config = dict(
    num_hidden_layers=13,
    hidden_size=448,
    num_attention_heads=7,
    num_key_value_heads=7,
    head_dim=64,
    intermediate_size=1792,
    vocab_size=2048,
    hidden_act='tanh_gelu',
    norm='layernorm',
    norm_place='pre',
    norm_eps=1e-05,
    positions='learned',
    qk_norm=False,
    attn_scale=0.125,
    bias='all',
    tie_word_embeddings=True,
    parallel_block=False,
    init='normal',
    init_std_qkv=0.0279,
    init_std_o=0.00548,
    init_std_up=0.0279,
    init_std_down=0.00548,
    optimizer='ademamix',
    learning_rate=0.000154,
    beta1=0.9,
    weight_decay=0.61,
    lr_head=0.00392,
    max_grad_norm=0.5,
    warmup_steps=441,
    schedule='wsd',
    decay_fraction=0.595,
    decay_shape='sqrt',
    final_lr_fraction=0.0,
    batch_tokens=32768,
    max_seq_len=2048,
    doc_mask=False,
    z_loss=0.0001,
    train_tokens=466000000,
    max_steps=14222,
    dataset='wikipedia_en',
)
MLP neurons of a small language model. Each row is named by its layer, matrix (up: input weights; down: output weights) and neuron, and shows model dimensions 288-383. Each number is 128 + 32 x the weight over its row's rms, rounded and kept within 0 to 255. Numbers have three digits each.
After each neuron's rows, "fires in" lists the words (lower case) most often at its 100 highest values on Wikipedia text that the model never trained on.

L3.up1720:152151086163129110079131119155166132109207091149160162093101121074143149113119141181089137048101119089074161201099193110162140129106112120104163091214136172109119138095152166222117137220144140114139150142155183119124102066158098138100143121214108203103077102099152115125168074092175143164
L3.down1720:107141117179123125109147126138202090163146127100076124144136145171200138134119069139146180154088103165234080070093090117135115167107172145090109137122091141147138142124068166097118155101183133137147105104143159137138123138095125121169116137072173104066157131166148152075097099084073117093
fires in: "of", "which", "who", "what", "that"

L3.up295:079109136105128094141096100150124126104059229108107153169173146154182113120159110146118117155108191090087161147091153148102124115115105153091139085111125140089120138161134158101106124132118129150151165077100113149154108162083224133127101103143153126154099057221056132177143171121146094149
L3.down295:112170069118132193151046134068089147116110168116139094080129075072068135110149152111169103153171163230123127105157165105162148143112127140157150174122106132072089099141106140069114119058124118165147092154083094110155111095124141093060102109109168151147167108165100164131108120195131119180
fires in: "also", "is", "was", "schoenfeld", "later"

L3.up1260:115084110125099134094054121205097120082122129117091146158149147095153085154092158131167163097157137117118144147182157084070170149139138114140087101146072154095097083088111094174136104125158083155133082116102088159083110124110119180123113093184157110141109121093101116092144131123124123151
L3.down1260:153166166136126148045144132131142095098114110091102073110075104062141176121103085143115103101086122162121135090097134106142156148153110136154152131200101100080122142083124115156085089157174125172170116216163167141124128203081150159142146155176083164149131156070103111146140093176128143166
fires in: "they", "both", "of", "which", "all", "who"

L3.up161:162046174084116091108146143162077128173145116109138162091124149120121113053092117134104132158153153141080141150124113131115102124127087109108113126122137125159116108116114136095126147194127109134148125147134106136114160092161150134140158141199144043148149121107124119098160154129154132118
L3.down161:105137110120103113124168150102129212151112154117153139135158113124181108136111038129112087147088074124176106114192180110107154075104148104184156146120114176111064116125114092175160122097218154178129108088080137131142138158132153121128092124109124129180115096118124105161139125139119146133
fires in: "they", "that", "although", "which", "the"

L8.up1543:136139167189099132099124155108125110149114165116118106157101128142143115108125132054090105115112142059150128084133129088151207098158124180104193105155080154082149055198104126165085080152075149083111126147148139108153132144053148181134145129105111138208132122153130115085126105120205137125
L8.down1543:126140126126144111102072138138161138156120160112116098134142127154080133150129132078120125162153148125096091156148164145169140159093062113176108159099108087072094099176185143109089126116127102136144151136116163132170133150132166193095156165138128158108153152129100041154105141168147072179
fires in: "to", "not", "can", "t", "would", "may"

L10.up1625:116110211116111162134132149102110122145082141160128137152098075128107123091136120150098102139117148145071140109159151106071136107104086145120061091100094110155094165157122145069156142094100086163141166090126120177118117132170121173167138132165132232134083159159146136048099121106141135141
L10.down1625:067194116141099157110131106149140110080124118161085080129134135148146082135152132091136144064175136159152119136162143074159142110111129101072000098162148179147151157138191132151127206075116147100184172136135099105164102166131142122111125120096177141150070131110122134188166144095134078172
fires in: "was", "became", "also", "of"

L3.up520:105056124149109073157075143144114155161199127174125098183131170123196174171147095167143173104142076169122107166104085111123137140114099113113160074162108137149061099129116113164138102093111152161138210124147164129098163085137119145091117130178151182137067083114137156108181149199143096091
L3.down520:112132116106139113098107118162157059124065189151159158108076184172143118144084174125171132114137155138082072127157150180115158113128113067147159132128146105108189122125206081091113127169132134183113132139185188132093150150133199097193152104150192097164120181105123124110070105110130109150
fires in: "he", "she", "his", "the", "him", "married"

L8.up551:097131109137082139116093159110056150147150149158167149069121129114158128133143147168132152109097133099066159124187139159085176146136103124121140130115130097152057176166129062065191101141106097093176160120122106123124076127131108157118104126096067146156144126110059105186106150160138158077
L8.down551:170072097098146099159156135160121089110093142084080143150153067168158096110137145130129122112132178148127092149048140173164133093106103139111163132171126135110157141150123133134168129183127134180142087141088150085134164057133163113198118175149108143135066094136095080099181148146165164181
fires in: "an", "any"

L8.up82:073118106123148130125057157148093117167172122166119117121091099172125104153196123101087143145123076078164148119128107142097153182080109140123094155105093117102068124163089079103131109093141135136104123134110149164118174134094168164095129103093140142147127125132154070118159096126137086106
L8.down82:160110178122138150181098070064102196211081107142173119127100153099125119183132161084125064086135164141046093112167094169102161121129051155178114117106117079118173118078126163154083116122100129105105165071110120194129123088201136173113123079127100077098122139156143150103130131179080166139
fires in: "as", "secretary", "became"

L8.up1313:112181131105129082047086108114069114135162141122109102045117113173122111120161109123072160120141128060063115162133124112116175149105137106116133164142158101073119161178145131069176150108094155184107133136113145143145125119180120193140139091080134135135163074112157112112134127101174093149
L8.down1313:147090100157134118148164119117069156155127137151117174133174056166052133153117090134096159116153187108158144128134114127131074159109090102141084114200113120198132157078137074151129118148126138126173108140142119146115119150119058131152152120114170109122131132165110147090155123139157108121
fires in: "as"

L3.up1096:123153141113139170100119129137157098148153198135144166139180122130089179111114133147198111128133188142073125118137135091104106079057144123068188119105146141142110121085154114108142154138145160103129103113108153145169180133114087148122105107111136108094132086175083083149104095121156116178
L3.down1096:197104119129115087073145146071139172100146176124160093105082115130107118141166162191130129074092100111121098188071110133126176185156124069155072118090145134087112126111145153105205151088164131120118150100174162117165156200125134150032092167094110163138117143185187081122132108130138140145
fires in: "of", "ferencváros", "chevrolet", "railroad"

L3.up1102:143129187116110102127110130171110132118151116153132100098078110084110129138072153115106104094153165122171130122127127144154122050170150118121141141073125100145145107131053069120133148108102167095150120166073082151126087136081149109127128199158109092110112123103052125069153147172148167106
L3.down1102:104120169176133177058100150102106166137194172130129088142126054104141074105059124126081067116154101119117116111088167093122160149121123140110156139157108102159145136123204122100065116155108110114098139131070156158130132180159139142132108178134096127157101111124156123104154118144096113140
fires in: "them", "they", "then", "previously", "themselves"

L8.up389:094158143119108136149134139109141174168159093125173185086132145152114137113141146157091150096099102107135170124152127103086169131090113157118128172110141115113151119137192183109136128170092204204115105121129159156134096142150138144160137119134089123101112061087087095087159085095186212118
L8.down389:105153109157133128162112123109115142138160157110186077168081103121138100140119098163076154143178113087081151134134106103169034183128081128129132156158168122204141164137144110124134161063094086109120095157114171081158193098172117135191127202132171188156128112176129088125139163092130089166
fires in: "was", "be", "being", "were"

L3.up1561:140126133103134172130116148155171207136115126142119145167172104138094199143113131159094110106195135083071160163107148109125129124155080133137207144148117125091098129106170102156110149122171112179079128069157123185128123044078123145110103109180125145184121097077100141135118179078137183184
L3.down1561:126088124150136076071158128123102151179110157130126135118160165105106190110135145079090147088097049109133107128120143148067112114121140096088088127097125169161066139136103118122164133143072156097105103154189164146111134131091157173200110133131085145106130091086134128111131168171132110114
fires in: "the", "during", "in", "his", "september", "as"

L3.up804:147152126120139065092065120135116109069093169095132116119127145120160121134156145149225122184179141136157116137171086079152123121100095107141083145168126142140180120138130128168098183163114161145137207115120161157186116207121118161084093186166164077157104107174128090110138157101154106142
L3.down804:155148138060136104133095158119149106101157138110131103154174131068144165076113156151143123227144067077155138136145103052120115155161106119099092145085111185154156096065129147132133110064115093142058160113179144133124107121140144165118137195171138107116132127086099231128113154088071060104
fires in: "between", "from", "of", "through"

L3.up11:153149198146137154131150112124106129146153102130149121139083097115080135102130135173147071132130096065097184180141107126150126148125116130149192083158179069176173147138156077197121096089113099129098127121093130148161163090156080109092137141126116144127129128104110119104134120135132177174
L3.down11:108089167064138129096175138174142152082142117190126161153108090114127088150108139129177159115117093147206086079143104108072111154160179101144154116090154124116096120100122165089154124080134146158072149081153120158140132126147183098123165198075168139135039088166147161175127123130180130075
fires in: "them", "then", "first", "time", "themselves", "these"

L3.up549:123121114086154102071137165143081135166137132099134190131131019169120127105037104171183181161178110083130115084117141129027077119128123144139085142168172142100177133104086111119070121178176135116079127065125114084162068121145122167144147059143177117155156095117124137125126157109156087092
L3.down549:138108187135144094106082131171139070120158144157089122092140245142130051110204158139113129138115109064196100136069157096159070159145141101142079093087085179190128135123140134151175133154130112142188160116136146157104115119093115089119127114088158048126123124142111178149045095133086166150
fires in: "after", "during", "when", "before", "with", "at"

L10.up814:084152160167106133068153097101144112158123129149152136118112142109122106108139121085192096116100147125132140130158075113163078070121102100140109126071140095130133092142139152134111136110133167121138115211111116151137123192177062127117121139144108123088017087138107136088160165079164120092
L10.down814:140089135117156118138151111134100160113145192107122068138163153081155121077121061121057087156193148081110193126141082116111116083110142101105130191075164103089128101116114187154082197106146168160129153165135158173097102143159168169153110118156132110170140125129067109159168123156115140106
fires in: "of", "in", "from", "at", "a"

L3.up1218:106122111116144099071114130081137076131133083135131097174126094128119104110143075146150136136164200040127129199089147045160107132101104067180125087154149126115114196130169121112112117127094125135142132136124175170140112100118144160177143131130207146178109138178112136127122136116188091113
L3.down1218:124122138133095217172122137069120128139112235103164187143158100178141080132126135174117106130136108082126151060096108144141187097130138142113095113128106119142103116153105168149086139102128154115129158157103067132150097180110127111164151100130074176150130153111118174132137093085175131101
fires in: "of", "his", "and"

L8.up1724:153172111129148074062091110175116165160177126129188089093080156134101178107112139149112131132139128110134089110142194151059121163092133173161199128144102161176124093093130132156158156130090089110080131128130155166109173146110162158131101118138074085135104079121121152092095091131174157154
L8.down1724:147145134123140098165130119108092162187122145143144197056156176062058072117144122123085134095078147127120146163099131112048111144081132074137144132161103075135184179144079145128058116099084121125158122154117206105131086109167151110144141128110116122202117144115201151143081118131063119187
fires in: "which", "that", "what", "who", "where", "as"

L10.up1752:098141116076099147175101103126131116123152209131092050149158103114153137056134127170188114170154102128104095148153099098116109082145126135133087141107170100108161094181079105087144076118141151163105107103166156128140154151145160131079122156152114161103105126104082114144157131044117125118
L10.down1752:118050174149097188132194122118113114152112128153136166111145105151164177055115118155131110099121154072145160116201138187118130101119138086169179078068140148127082182154148162095096135131080149087160047123124144152154111160178090148118167121071176131129152121094122097201163134171184141141
fires in: "a", "one", "several", "two", "his", "s"

L3.up1592:143119153101125115060148122126106058174114131121129111163148157140142164083137128145140116122136164130112159180119168087098074136148082124140104097158085187156145137102118115131074144134157132206142109125078135134199142141115126106170131070130187121115179173095100083147150139157184126115
L3.down1592:074119112162118152106088151079128198076150112144090104132153122085123112170099147098082146159084101169119093102134155148152212126121144103066157100124064132147138146144109145056130130156143128143169084153097156109134139167134089171119070139150114141168193161143160116097122137085163097164
fires in: "of"

L3.up559:110141106142108124120141142126120105141184147145143117130147092217153175172111071153130135118174148097140130125134187157110143154117079111130142131171098094117148093090129094117153119176125166172130152129149154112089108120192122102105098098131115186181063090130132120101115113135162139139
L3.down559:039160135119125165172115097106106105169105079157090192097117134116112141170094144130121137150099139137140109153132163141108147193078165137128124111094144146099127112118191122116156158165065145137118150142144142115131146077116134109122134176107124082102152039152160124169143132157111113095
fires in: "and", "were", "that", "who", "are"

L8.up846:146200111139098141129039107132104122159102132086165188093130116081089189120099111123110111170134072141097086185128142120076099135132113151135081188105188132082121141140122158138192103059041089170086149158110153161110115154120111110118130107106093156133178144137126219118081142116116139184
L8.down846:159190133106158052116115181129120124084079148132113135152128147111120114138088151194140152097112178158140128143084084086135052135104109072107113144125139123158112145148118122139133151120105142096177148185087121108142116136111125172178105146124169127138131111147138169128142134175126114101
fires in: "as", "became", "towards", "become"

L3.up1362:086145145177104151136096090182120125157135169167132151173151092124162145134104166121088076080079147139068154208095087152118164107092086168088154127176154127096114133096155203165115129151113132163099153135131203114127141142087178141100107119123155222151083092108159077096155111134105109089
L3.down1362:149169138117153068143095161128110191139128135081130168159123168149119073138183088100172095133150136131110195099133194064143149147116157123134106168157137117148119066108090144071159126159125137141191165156059137137120097157178182123092174181154158147118118093126184128088121099132093096124
fires in: "who", "championship", "also", "indian"

L3.up989:141145144149109176058097113140120103111137123180105137093096180131080174121144075089074142109078112113137089130136140200127150133059123163131137145118134156166065160113180070104180085110097159130072165098144164151105087113088144120148120119156136147167109097161211121111101110119125130171
L3.down989:102154126116113134107124122120121132099138085143131129135054125114121138140133105125150133150160139069140080092163067185138111174157111136153120170191176089110119128102111049147124147101104092176103121155161087096106090174140127151143106187167085127173152135117178214117157122105043089106
fires in: "years", "season", "people", "services"

L3.up1173:139123154073125125143145086178144116170125137158134135101070133107093092100091129119076036122166140089147179179122114117120147126082152078124150134118118125121144084156122141153142177115130104135141135135060186140084134113138083153173076133186122073125128080131068129082161156098127118138
L3.down1173:142133101097102177124113122093083122141160093139092147171136105146183150153044125139116135096157129108099116079144123105110126162116128130116101124101118128102101085104176168155146120130125196151085192128060129128127125116138097131172120139128101198128088116158129179111137090162141105113
fires in: "they", "s", "them", "then", "t"

L8.up1645:137100158074139140115123108144157143136155187107135121083089139143096145132121106109102092140105149112087075078168075112110157109089150157109139166101123174129143121117175115089150149138120128122052141133141143119139111149113085189083105123124107123115075135118118162112144076066167185135
L8.down1645:068108104160127111123137098147109119114131115124075110153131130117090138118084123115107134101137128172105141109126139114136042147144102104156142071173152073129174133150119106147122133173136088158110146183137218104150137104081119159124145067156137101160194124170167116107070086074103126136
fires in: "and", "which", "it", "he", "that", "who"

L8.up861:127113105124136115135152085196143113107113099129125180064069049105160120153139151159148115125140135046098078142137148109130160112124144151113174188148092119167156116140165127113127145160138135128121131136155116170125123156137144112162099063150063158121139108158145108083129102104143161112
L8.down861:129052121153124073091143170088174146119106154058081094168144127116090161160086087082066160157134147126122127103104122125120113129151117104073171075137152121165177136097067162139123156171135109100121152169099134087142151148079122124106072098147147098154170064155120141120110118165151159087
fires in: "in", "for", "of"

L3.up2:126102102161123133168112115134135130105222145154064185071143153144152148135123061119102136066116102112102175110182139117119174176018088172131083161146089138125171135119158124082210073133178120175141092114126112132137163116167084140149094124114125155166111105155141050179099124070155096130
L3.down2:112118091150107152117125115117132162172104106154140192148195122156123076111154146171102085174143160099128159169176070154089119172100094114119153116095124108102113113097095125139154104171115103107122166104115143148105149128132167093151156159103174142103089127145157152077080114087108095091
fires in: "were", "was"

L3.up73:108095115171095141069088089154106093085182154131105068172134139136183126139142117157171087085132160135101155167093129124158125128120108066101136144195134183164149128110123107115152130136112082137102142087132157186154148143161134161152134138163115143152146133122080091112153100152163123171
L3.down73:157176102087124143103107111136116120165109068190080185109152098161148118157172128157099158148112082094183099169103112098144141056141122120125121108071150110184153137143101179164108184143091130119132146182095125101130142101094162094146182078123091109038153111131131156113178150108102140112
fires in: "of", "all", "1900", "and", "2000", "1950"

L3.up299:116112097169095096088096165129133128107187139128109129121158113149176050178140069213185123128158127125100128080130164126116130117075116111111110106155122114106112155092094116157137154166107165116085113136122140109101136116124148154062118156104137082096110068104102170119124157077135111034
L3.down299:141172173144123098146124113094172098137113120169148172145086166119149119153131119148092116175103105090076147095105069120166080174126148110118154182092091198110147126148094174043101117126175178117174129136106212117075157134168144103159064140129094085113133164160134213116130115094101179145
fires in: "of", "which", "that"

L8.up873:161150098161112133126142120142133160081161143134121122101112146137203134124077138073178095134176150094061082095096125119098094097093144123085099139092095098132162195130100098162145095121119113120158178116169186160178084149146051140156139135097122166068106140111153097100144125094126164123
L8.down873:101099137104125195141161140072156185151141156142177125078161091189082131101114095171118125076184132105114141104088150122131113120116125113125104122152152077135137107095092155093081129143156117147102113122093111119167173157118077153147137135083152122200091114115079105131135101178102150172
fires in: "of", "in", "at", "for", "de"

L8.up1445:077154137087134142118140143135093170082118104125164115065166072107125113099111152140093087116118149122122152116081151185128123089155117119081140141087220071153154128159145109146156117158140158167158102117061145164069148105100183142136113077100169140142156126121129118083110147162124137051
L8.down1445:122109091144158104086103127123178141132096167152096095089114118195124136117064127096083126155128164096123136094126106134130128175120128116131129182080115128097163154134110193169130218140229216108144134136132129156183131152127208094150166133131146155100119088198118165087150080112134140187
fires in: "an", "performed", "per"

L3.up1035:154107122083115143090123129130115096133131124135091174151075071118172095144124113122195111145155122134076143141101086154079161127083121129128150158170115130102143083109079120128127120104147101134191157109127146163151134111169119096168130104156128089125158083182100064126130119127153095189
L3.down1035:163098104148149093073161186115175069144165190114076114158099145170172098158121207152157101133089128106165142174130107127093099161121120120122137091117139144103059150071116165185081152152105116161161152063130135169096110173138117134153090188124122114167106100137097083111142116138079142103
fires in: "with", "at", "of", "like", "for"

L8.up601:148197132102085145096152078155110137117086156145103125073137101108140095086148147131162091146126089083070175205093162069105110153113086117102085134167152185104155123100117088111093094145091161125093130070157118118149092108180107138148137110107106126106155100152113147105150182089131125104
L8.down601:202080118150085119122163157107121114100167124082124108162156076134136129126217110116118090116080178131082163109137140133086168088134139115086166143117133128112129202152153099177119194154155169159098158132134074109142072121114121074137097131095162120099112082119139151182167147151095114117
fires in: "in", "during", "of", "via"

L3.up1727:168128139120097093161141122137112175086172109137145123124132149045077137118101093125043136104138127073103119102141103156066150112129156126113123106111127109128148102120149104119093108158082180097117091149116147113117133151064128110084074154233153105156103139094116152155157176177215149125
L3.down1727:155127145152089175081094092109138078120122178156161127152125135166135142102148071114106156193136138120114082138074094141153134138110068147126166149132111193131160101126131117164183158142065171135117092157104154064105118138158160174151148125076133158140109119160108207079056048078137123105
fires in: "they", "then", "theatre", "that", "senate", "men"

L3.up1241:096099080141135069108091128110156123173067071163149149119204139086145103081158093119094152155133122123215182164119115097094176129120074151095133155084156149162142118123133113112079125072052136178198095096148151114160117118138098121202107096141103160123146097159022131091128105106140127177
L3.down1241:121132122137125158093135162145153107115109045111098151129129091177133118116176191154095134095084182116148146172098112162131071163130124068135123112160122093092143122117105102129144189063062150102130172085107069117110113184179078124155142112135148127166122084114114118106169104169103156081
fires in: "of", "in"

L8.up964:155080060109127127103106114107105169136143096165155161101123140117195106145151116106064167143157155179066163136091130118112147148080107134132164143103159119095108161167138154147136141145089149126117097146020188120109111174125100140096177111124085069128126101135183096069140154126188150128
L8.down964:080189116124131147121087145119079070151119063092074146123122126102075144182094106150098145157068164093085170151109114090124152151148095135094093111165137139154161114114146115115165130126125105080185132130163120130098132082130128130118163169115144167147145143132063125112128119157118157192
fires in: "as", "or", "the", "and"

L8.up23:121182107089138115151142114135141122151152137102092066102110144108127119101141165123101142122087132127107159153208160124110135179107133156157183115173199184131155076172194126105155110160063125159118115081068121175146104152149113128159112168148084126170100098145113155118070155119111131157
L8.down23:056164127159160084148114122172099133183147122137113114108101173113157105123101093104130147125087148134098122159139167126149096177101145122212135122163149090148101094105075081088146149151187162151146119193156171121126136074081119143164169117127117118138138085113089135145125110162064105167
fires in: "which", "that", "who"

L3.up1497:113134043135118113034086100186080165096121119122104153103105181106139163175107139111170167142118138075130084147157098118073210094115132153142165183154110136167159146165147119194105140114135109139092161152161119162147109125131129132138127158162133109166168077132099163140113171086171169123
L3.down1497:111173114101124102192187139142143140138125119128098135132164112135156128087102125118122135127144120099110091113158113145136169100168173133100120130163116142103102128148154082167152086090103159100103099129123115147142090075107110129135108118106131089109106112173068151139161146043126177113
fires in: "of", "up"

L3.up10:163134135098093140138194142152087123145109098077196158105090144122089106118156129161095153190168114097125125174141157140068125108144136148128101133142057157178122114068141118144153110110087107126142154107123102137158158079153119160118126136101113128166141109070033178128150103200150161123
L3.down10:114152125136117122174122124083126146100105160148109149106118116135146150169122082068126151134135092177088074072104173139140146126079140126151162068080161091131140138166120150116120140106168141155085102145205141104120100119137182113213103156091079100120080170147136138127072119071048055095
fires in: "he", "the", "and", "there"

L8.up1163:073135150125076116103116101125120104146104080148140116113080092114111179154120067143127079077172114086169100056137132119065145154060147100113126183160147122158132163220133139140123155144115159178134133127141166127138156136108107165154087123152114122117133101141133104111147184117097167162
L8.down1163:152153128127123118157134118160079146174158096052155070158131076109153097164133119083087117155114128164100177127158166105181095120116081115088082057098141134120146182051091165089091140148142130126114100165110156140123127107141114150151140109139152111128126147113153129138105110157091168124
fires in: "is", "was", "now", "being", "became", "are"

L3.up1107:121054084110089043073115140141146055155188122174139146136154129079086146144083130119092162169157106036114135147085081151123140132123118137127159128127143141154159114167139160138121191110147107134072116100137100076125132077152132128089149147202125093121115137104127150140216159127142099137
L3.down1107:164164128174119126088157121106144121174153163111136185117104154128124168121097046129124139108059126133163144143154126108096125124136130132191153133124113201055108127056138152103190123119161228140129122134122112101138091113108128123171112126093150128182100145132103106125121116073077204135
fires in: "the", "however", "his", "this", "where", "they"

L3.up667:107163116083163141126104150172127119119164092144138089126122145074121134121124131114157040157146114076084196184100143161140179106077113180121168127157114172095108110191117146095090121181146165125170129117143162145118140127180152098134094111186154093174189103119106113148154108167198121163
L3.down667:127093113161106117127146140138121119118096145141115112146179110092074148141149146139157144143179140111139112139197076112108155137146124161142080185110207140163110087118222104239112075151127149141106141132163096088142181059134126140163143087140120207047157098149151150086181189126159128054
fires in: "of", "other", "during"

L10.up401:142098147141098113160177107092144076183162138086132105173136119186165119089124164089109125128161069120075138143137108176153127140163130115144123151118174108064149140151133120143101095144118164069168108060062126148197100147121086147136148179139135131209089099178143114164097109140103116131
L10.down401:096124095208117152118085125188144177131141077134087131158129129100127074164130151130114142148122155086127150109120171101120077154120136117109072105148070188121184124120168106086129080112079139131107126127083152078117132065146160134123155131084108143099178176152151085091127109169153111127
fires in: "not", "must", "did", "would", "navigation", "could"

L3.up637:166102117115105083075099144138172164105128173186090116127148132113111106139123155099164137103145099089095148135139170160100131115116074093134168157103128113102083118139112097139135128166123138114094119136129132136109133108196170218125109096143152158093102090087181181100189116084144129131
L3.down637:152160123156127137152128122123092146138137127107150164106076120119113104135160113121133133128093128122145159110181138139113095197212117100106141095107122169151083151084125169064088066128127115145176206114072130115037169148112069147146123162123135114125084158118101118164081118108092111173
fires in: "to", "that", "faced"

L8.up207:116149146164123145150124127156147175141119168126167167112057142120167133119161077099083072150083130121089144137066137132145168157087164074133126169171151131115109127174155153169153125126106168174127113102115098138101095159113162114137086113155085177157125111120078094170111156141136113140
L8.down207:082104119124130099133073106166114127137069107121178110122077115185105109133129091141129146153097109199121101059046119178159153111145168131146080080123133078126105109130170150170109117149124118103227129151120163170136099111154102160170171133136147075130164126133092166090119172098113117122
fires in: "an"

L3.up1009:128074172128137080099166093092090146139116150157087127100121098083162133081090094137147131099152117144176137167137109194116154107072155121097154104108160131172121172179135148169128123142149142161093110176115172174128171153116157143137157105151162088106093121085098105115164140152135191073
L3.down1009:169147074120133142112094142079078108175067128068171100149109143121099107123126137113079164114152165137100116116117146116180178140107101133168155117117140172095136173105178137111064074148167126204155102154124171160187142088104118136134149102112142129148150134133178122103107059123127111138
fires in: "it", "was", "associated"

L8.up1635:124144162054107147137126130155121105175149120136127106092114122124138193067086062107178084106155153087136182077106119095097128151152133138102140099116119178139175101168156113117169122113090111170104100143134115154151130165127154144134114135126117127210137079114105163122133197145180148096
L8.down1635:186142184166173099081134118128074087146110148204168171129151101102143091109071118125119160132097106112147092145152125129151161118116088151127110107110122144126150111128180194114106121161128110112175071097099198146151138109152137127176205153119137133128105156125080134158121147104148132192
fires in: "an", "or", "and", "any"

L3.up761:068145120137113062112110099142108113072149134140151144157114137142161141108185133137161105143171174103128104158134139098085181123065094154093113090131095181118142165140100119200153148208119108129097087113193156148134167177189155125112158108094154113226107119106062111105055116099206115040
L3.down761:121166136069139171125098114070150171148158079122105129145115078142147101104157110148142163127118120105125138110126159078103059123127068167107137120122137145116146135134182112140105125124089106107104123089096094093109140110145218126117165121213127135109095088136150190159179114117105078109
fires in: "of", "part", "conophora", "involvement"

L3.up110:079146123140108173139129126150102087195158151128103172113068099082114120114135101153116124122191170155182137162097090101122114065176141180119128131139092115159077171148136162159133138107178083120074147138111128190052189114132131148109168114230112173134167172137131144128145117173114076138
L3.down110:193150115112144123162123103086140118065120118096081142087141199134132133092146085126166135184052100080137184111115142131145162147108141115097119079169143147119091138114136132138161086146113080187132084080074118095164130148104099160110135124114110150114156126151123104127087133055130105153
fires in: "it", "what", "rebel"

L10.up289:153126192189121136131102140145125117127135108107082149157125166147106169122160143073135079101178073099063188142143144118086189168111109198138080118148098129147078073132173094153177193125118097137157152133159152185081107092110127133150088178116099180176070122132165033169131149143143121138
L10.down289:130106110098111130106138160160106146143074095122144142172159123107122133140123159098071140113117163150122118111129115170127125113132111049096160115058136145127116107141175186139110113124152160111104118115065185100087158078118172111154109087081171144126139112121118074179145131147132185142
fires in: "they", "website"

L8.up124:098122130156149136108151114151162158132045131132117095105173095131141143064165129146053120149158113179133130127123141046186144146154116090155076150098194130115161108119161149112097155074152127191101083123172133162164131153164157116097163112098152119079086076172123124139059169147173138148
L8.down124:130139150119104102154175095140112097147154104107135137127149137169129182145153170106170151103120096107108095188141117184086144079106164103170165103123069124174084187134093191179156143146139084131131119154114121141130096119096081174160106125156181153138150142132080156098100118081120098110
fires in: "and", "a", "up", "in", "during", "for"

L3.up524:112113090124090111157171116130119128111091145150155132140109114096174134108198125070112138141142129123129124118151133157137173172105116158129140095121143120098141072167135134131134145044102127144110126132128118149112073096143209120158129158190080081123054112179121133099185075133167094141
L3.down524:122152166142131123151138102120111086084094184102161063094140098138112106087121145118149170132148185104166109149143168100123120114198179092134161193111106135148096114132139144117123098168100141084154068158107176103146181121162068138147162150080178181164189090075156140121152145158133137095
fires in: "and", "a"

L3.up1691:099157114138122142062109099205103105132130158154137170151122106105115134150158131112157155185139165139183129181125137074161169128147098138160114063113133134151119108157125141120099143095119147125070164104097118126141087107084193093110125127090105133167101131137138146156077058106146122113
L3.down1691:160163100154160086144107135102165133124167107125133115164153126209124117110130064124099164132136143124087128109161174096070140137149121106064123114175130155104164124100124217157120095182097117091155163087093079126143152162180061143197136142100100136161171123179116150091119118133110095129
fires in: "until", "after", "and", "to", "when", "on"

L10.up1084:129156104120065161080093111080078084188134121122097127132050079153158125145125144113121130145130119125089164171127156046124130089153117158120111131087026159193153025130146155176142098141107131216112155098088126102060158133127061122084115184097142108116146161069137088141116056136136165113
L10.down1084:158094171178125162144153115146166151159113116092149157148142112153096129200157140120157079136182113104145147142155130178128128091131101141147175110171157152145129136150101129167157130135198139111167158186103146142117114139099102178169083136119127103125069166114111101120054158131113150159
fires in: "they", "it", "there", "must"